{
  "n_layer": 10,
  "d_model": 256,
  "n_head": 4,
  "n_kv_head": 4,
  "head_dim": 64,
  "d_mlp": 320,
  "vocab_size": 2048,
  "activation": "geglu",
  "norm": "rmsnorm",
  "norm_place": "pre",
  "norm_eps": 1e-06,
  "positions": "rope",
  "rope_base": 10000.0,
  "rope_fraction": 1.0,
  "qk_norm": false,
  "attn_scale": 0.125,
  "bias": "none",
  "tie_embeddings": true,
  "parallel_block": false,
  "init": "trunc",
  "init_std_qkv": 0.0173,
  "init_std_o": 0.0173,
  "init_std_up": 0.0173,
  "init_std_down": 0.0173,
  "optimizer": "adamw",
  "lr": 0.00138,
  "beta1": 0.95,
  "beta2": 0.99,
  "weight_decay": 0.026,
  "lr_head": 0.00594,
  "grad_clip": 0.5,
  "warmup_steps": 452,
  "schedule": "wsd",
  "decay_fraction": 0.826,
  "decay_shape": "linear",
  "final_lr_fraction": 0.02,
  "batch_tokens": 32768,
  "seq_len": 256,
  "doc_mask": true,
  "train_tokens": 443600000,
  "steps": 13538,
  "dataset": "wikipedia_en"
}
MLP neurons of a small language model. Each row is named by its layer, matrix (gate and up: input weights) and neuron, and shows model dimensions 0-127. Each number is 128 + 24 x the weight over its row's rms, rounded and kept within 0 to 255. Numbers have three digits each. A neuron's up and down rows have the sign that makes its largest values positive.
After each neuron's rows is what it responds to, as a language model described it from the Wikipedia text at the highest values.

L6.gate68:122111118115145128164153126137121125107112107164137116162158162159155141145133122086117137134091090122138144159130147128150130116144146069093125132108175117127137151113146087118121100131123132093129132166154122098107148133143109148140132117105133166136151147082152113095210063120118115080107151137127148172136126099119090120164083134127128134173109159089117101105156134111116081125087
L6.up68:118108129091136156162108110131117112107099108136146140093086135154102106126153131127149118172134139149161131125064120118140143138172106122184152133121124072114155167124107106138158120152130170067121147127125093148120134117137168132121162107116129159115117178162129117116117144094131123185191096130157136091106131089115113106155186142098128125142106107127099123129132109127132124148068
Description: Connectives joining two parallel items, such as and, or, &, /, to, mainly in ranges and pairs like 18th and 19th centuries, 1 and 2 minutes, Wizards & Warriors.

L2.gate271:128150118134175091134115111108145163095109129140080155141113150120124118145131107095161128158111134122105192148115100122110144172115150124080142132136152146151110120167100127082167121194130147147116126134165115158099116137088112133099131096116164142127138150113111109126131123139145113182139156145106124069119122129130143130126116173106139101134120145125131118149124113080145093095122
L2.up271:137159126159137127110120146103170174125105134165076151133109130164145164165125155081166132126097133141084144123123091153085108175108101157102135099156185119127130124150112135094143130129140130132125101125151121112128135118117112130092157071124135106162086151130134139127120117083122115182178141133098110095126142084127110140122104130136153132121133137155116165137089128122116147126128
Description: Month names inside full dates, usually after a day number and before a year (20 April 1993, 2 December 2013), plus scattered weak cases such as career in headings and word-start pieces like cre.

L2.gate223:101151120088146117154139090150098117123141125099158165160124137117088137142092126112102132117117108079145088116106118080111106105127108147128155113150160130104105162135132097113132068101140112134120136129124146144081113145158123139137130128126156153162115120149127141136124142144128147095117150141120142087106117113146082099157131165139148117140175165087117111106157139141126160112128
L2.up223:108164104115169088166142090136100119124159087126122133132116141135082124136102139138140129139108103106149118160107121132116095086107129132126163102124146121129133131145158132120137077127144128133124140161109104144071112168147137079149143152142141141138090107092133112149130131132163134151111140131153151110109119107116113114139142152137107139098131131096134093077131150160155160094067
Description: Continuation pieces that finish a word (ed-ition, B-al-i, l-ook, V-ision), byte pieces of Chinese or Japanese characters in name glosses, and table symbols like + and $.

L2.gate275:135161141167161123174141116163170128130167093117116136143149091114126133187079136125143098122111143083125156100114109139157129146099127122102072116121131121149123128155102064092099124145085113126154132131115136131138133119139094143132133079117139120171150139144092149085127125099115090118109170161118142120126095101121144155122086096133095117134116117149145115129125146085127153097127
L2.up275:086145142137170152135148111145155133068149108161132137130186169146143129157112134110101140106103163121169114096120086169154128148087093104131106113159155142125151174123126093117104146125105112124143136121117135164170105110072158145138122085161118138126125129162099143173104106111144107107096168150107114148110076118138120123164076134060143080118135152107122122134126166107131145114102
Description: Second token of a capitalized proper name or heading word, such as United after "the" (United States, Kingdom), World (War II), and pieces after a lone capital letter (G‑ure‑n, T‑ó‑th, Census B‑ure‑au).

L6.gate277:117115120097115113125132092141162123127133107111163138136125100129107115133122102098124210146134157089082142144145161102134150206147141172104136096154148123110145121151116127097130136138110122141107148095140128143121111148109131144111139098102162129116110127111110118122141161119119180135118126149137079129151117117153093131108121107160123102085145104125120101125088072068117129190145
L6.up277:155122109093134138130147098105166137106136090139161109140089083137142101153113137069118156137101099105119121138133124162117104154099108138107114139156170172116141153156103129103100087130096109170122165112109135163117132157179123131134151185122127093149120106130123106116122106147153126173166123179120165131120111131113105108167139154121145112118157119133105139097130142116099156151127
Description: Month names beginning a date, after on/in, a table pipe or a day number, e.g. On December 12, in May 2009.

L2.gate60:127133136147159124175103129152145122134111146149144104105121117148101137152093134119108151138100106090184154087108098113119160126123116159177117138105122127106097122107156091140099075105104182098081102107125149193186098112167113154128120095117130106129109099105134137126127101136134106146142145150113115141144137133128096143133087085146123121096119115097127147145128106104156108114104
L2.up60:117109139140151103130088103163141110145157162157167105087110132127133157144113123128132146132108128139201162120056076118122144099127103090118131115160081119135098121097175132126107093091112138129113137106161120116162139161120159134114145155148156114108151125161115109119129127150135140129100126131136067117168148144152069132111149111160113199103126175137110104099137131137131133079153
Description: Closing quote marks that end a quoted title or phrase, mostly song and episode titles in track lists ("Sleepless", "Black Ridge"), sometimes fused with a period; weaker on word-final pieces like -ers, -inal.

L6.gate18:142082119149115113147145124066125141143107113118123114135151140121125122109126167094127097121073109115104119102159094165126136121144146093119144171108136121130149142167120160111098105169130136118105091161121145160163116090148137149141133114143134119171101141111091128112146132125073100113103148168148112116124138096067081127129102106159134134142115147093123150129149152112190077106114
L6.up18:129134121084090088079086120122123158158144123136138160133159127132183113141150138122132137131096150141086113174094124109149105145088145156146137133102103107078109135130147169118149117127138104111114138151108147142120137135131134119124101146124095133130102127151124061145152143077112163153105129121178116127130119132124112133165132107141159141101126117068144133082095132085144120145106
Description: Auxiliary or main verb (has, have, had, was, is) right after a sentence subject noun phrase, often following a parenthetical, e.g. "scholars have", "Unibroue has".

L6.gate195:132156159128161112129110121126137098131150115135154141094118119133115133155135136089145104128127149123122136113121126113148128100127093100145126087143139127151127114138164131080174084106112146131138157095126158159121052124114133155114131108132148111151108123115106132078139144094101123125136144142161114130123121129092115111147124114108128119138121121109165085118146139082144116162133
L6.up195:130126128151157143130111122103112117138104119131135162117111169115139091134167098101159105107133111154144160103120145089161142129109080084155146151134134107126137164109173100064143134110132140119133127087135142118110099101127171133064137146083150101116105125102113136102169128146167104088143131123168120165139141150104099097169151110109154105116119163052172125119162140115147147104128
Description: Mostly pieces inside non-Latin script glosses in parentheses, such as Japanese, Arabic, Korean or Chinese names, plus English mid-word fragments (P·ay·ne, s·ay·ing) and digits in table scores or dates.

L2.gate248:142144132112113107133128149142126142117130135139143153146140106149166149126053145143157101131108145122114134132092145165147157105124094122128130122151121214103150124120124163093097145104146139139135155111098147128124133144169150131095123085107125187114136120164121164134120185138064113117119123125141138111128152101165148120126105118110180115096118103134118114115086134103098141142132
L2.up248:174133122118136118127113149085126143148098125064086153165174090145165152104128100130097116177091128150141111131173173070134114093136161151128133084149144130153098123151135113141132130150113157128123111129127154140157107132163140168143178135151090157136120102129125090143160116111100119096058126145128163121100095145098160101120144128101165116121114111113120130128122143121172064121164
Description: Short fragments split off inside a word, mostly "u" after a first consonant (H-u-gh, B-u-ilds, sit-u-ation), plus "K" in club codes like HK and FK.

L6.gate114:136152131125117073122160142115135127159134182086144133115143151107067134125153094153143159090112158123136127129116139103162135127087168115134091131152160115145159127161134102104089126182183112131129153114142138131091118124109070156121092119138122116108145117125117108144125136114122168134122173146061092074144136127134127144104121105114158105151124101113108143112159086130130083133159
L6.up114:099159165121141107116175115131149142113099130111169092135111172127091114106167126147154167169156159127153104130096118163135139140105090128149094106128175124142116100105111116125136114121147110103124130129101131143125151089110144156136115107114088135135163131093157130143126143145104130097104177127152166084105098093147106107104138131135134127156119137139140079123182097151112082107127
Description: Short vowel-final pieces like u, i, uk inside split foreign names (mostly Japanese, Indian, Southeast Asian), e.g. Ragh-u, Famits-u, Suz-uk-i.

L5.gate209:140112113097104145140119137138115149134099091136088155126095134146116169138147109071133153106129116131119136120134116136123125157120125093138110182174167174148139137145103121138098129093128150118108172095180141122123144135164136131121118111155139150080125172116154126089101143165146143136161122144170129158128112083100154126118124145090141136159147113116116103120120091137118093162117
L5.up209:108103149141105115170114134099108135105131122104113104109106156088118124176127150129144100135150122087116108118127106106117111138071156146155135136136175116097138116123145107120114130196161078140037140162110115130075110161079118129102114147136149143087123137149092109188078183150157114125096119134155151147142110152132136131133120115100132100102112133150138096086135111120127097133155
Description: Tokens right after a clause or quotation ends, such as an opening parenthesis, comma, closing quote, "which", or "where", that start added detail or a new clause.

L5.gate43:136145147142176099151093122083132123136101174115141166065111128115101100176112166138165114123097092110109145130115122132106128111146124125175137113132168123131155122163092115108163079112162151134116145135099149131095118140114075082119134135143143142149122175116099123157094123145112149112143133175144136101123152091106139133151114098147157127127144106121110184105113098099134128161135
L5.up43:085119109105103143122107106122139198157127105136080146127129096089111125146123138155162136147131135108124106079110117116118162151067074103119098139158129148084127167122097146092089126153120199116150176133100111127133100094110121106147137142109136123107123094115121118124111131123106193178167128123114188071118125150109132138126135128131116143127137146148067172123112130102111140159093
Description: Second or later fragments completing a split word, such as stud-ied, att-ended, Ag-u-iar, milie-u, plus commas closing an introductory phrase ("After college,").

L2.gate16:126117121144138133137142105150093178131135127136109106156147135109138132142111130116106133098137083131132152147161126144134133129135069117128073144092181145104114100181126119100131100135156086144148120197125084144144107138148153118123166114110146079176134090141117153077123126096118117089104115125151140139130114091121094190136085125127112112127132102126118114152143138124137116080158
L2.up16:093133154129127174091157100123118110183130121136099122122151136105139156090126114100096138105157127100111153131112142121145102162135096105146155139124161118137139111110143126102128113156135130121138120144148160169120153098115117102131076133109108107138099096137162182116096155104146135125122149113135093110109108119148148095108148127110142071107135105141136119164143078105138164108121
Description: Connectors joining two paired items in lists, tables, titles and credits, such as & in "Rhythm & Soul", table pipes |, semicolons, dashes, and "and".

L6.gate139:122087156128128110132166167120123116121064149117128119124152121125080121141106088112105148147117103138166119145133131120150138124132108113156128144122129167140138170139087116118133132108132082147156127110169113138116135077118164140094089099115087140156120138147182174142160125130130109094104125133112108114111132131091154128117090157094126085132074101128171125131200133148112148142106
L6.up139:118098164122105184118092140162105131119149125127109091122162107118143128138106145107092122062127134160159080110130126129174109114129140121176113085156156103145126147105091134139116128109123144123138142128122108130098140133123126159105176139117113118133164136163128167110100109160144107104101119135112134100116122137155102135148086085126104097129131109119165146145168120184121093123106
Description: Tokens that begin a fixed phrase or split word and strongly predict what follows: United (States), the "very" in every(thing/one), any, same, one, Midd-le, f-ull, Long-est.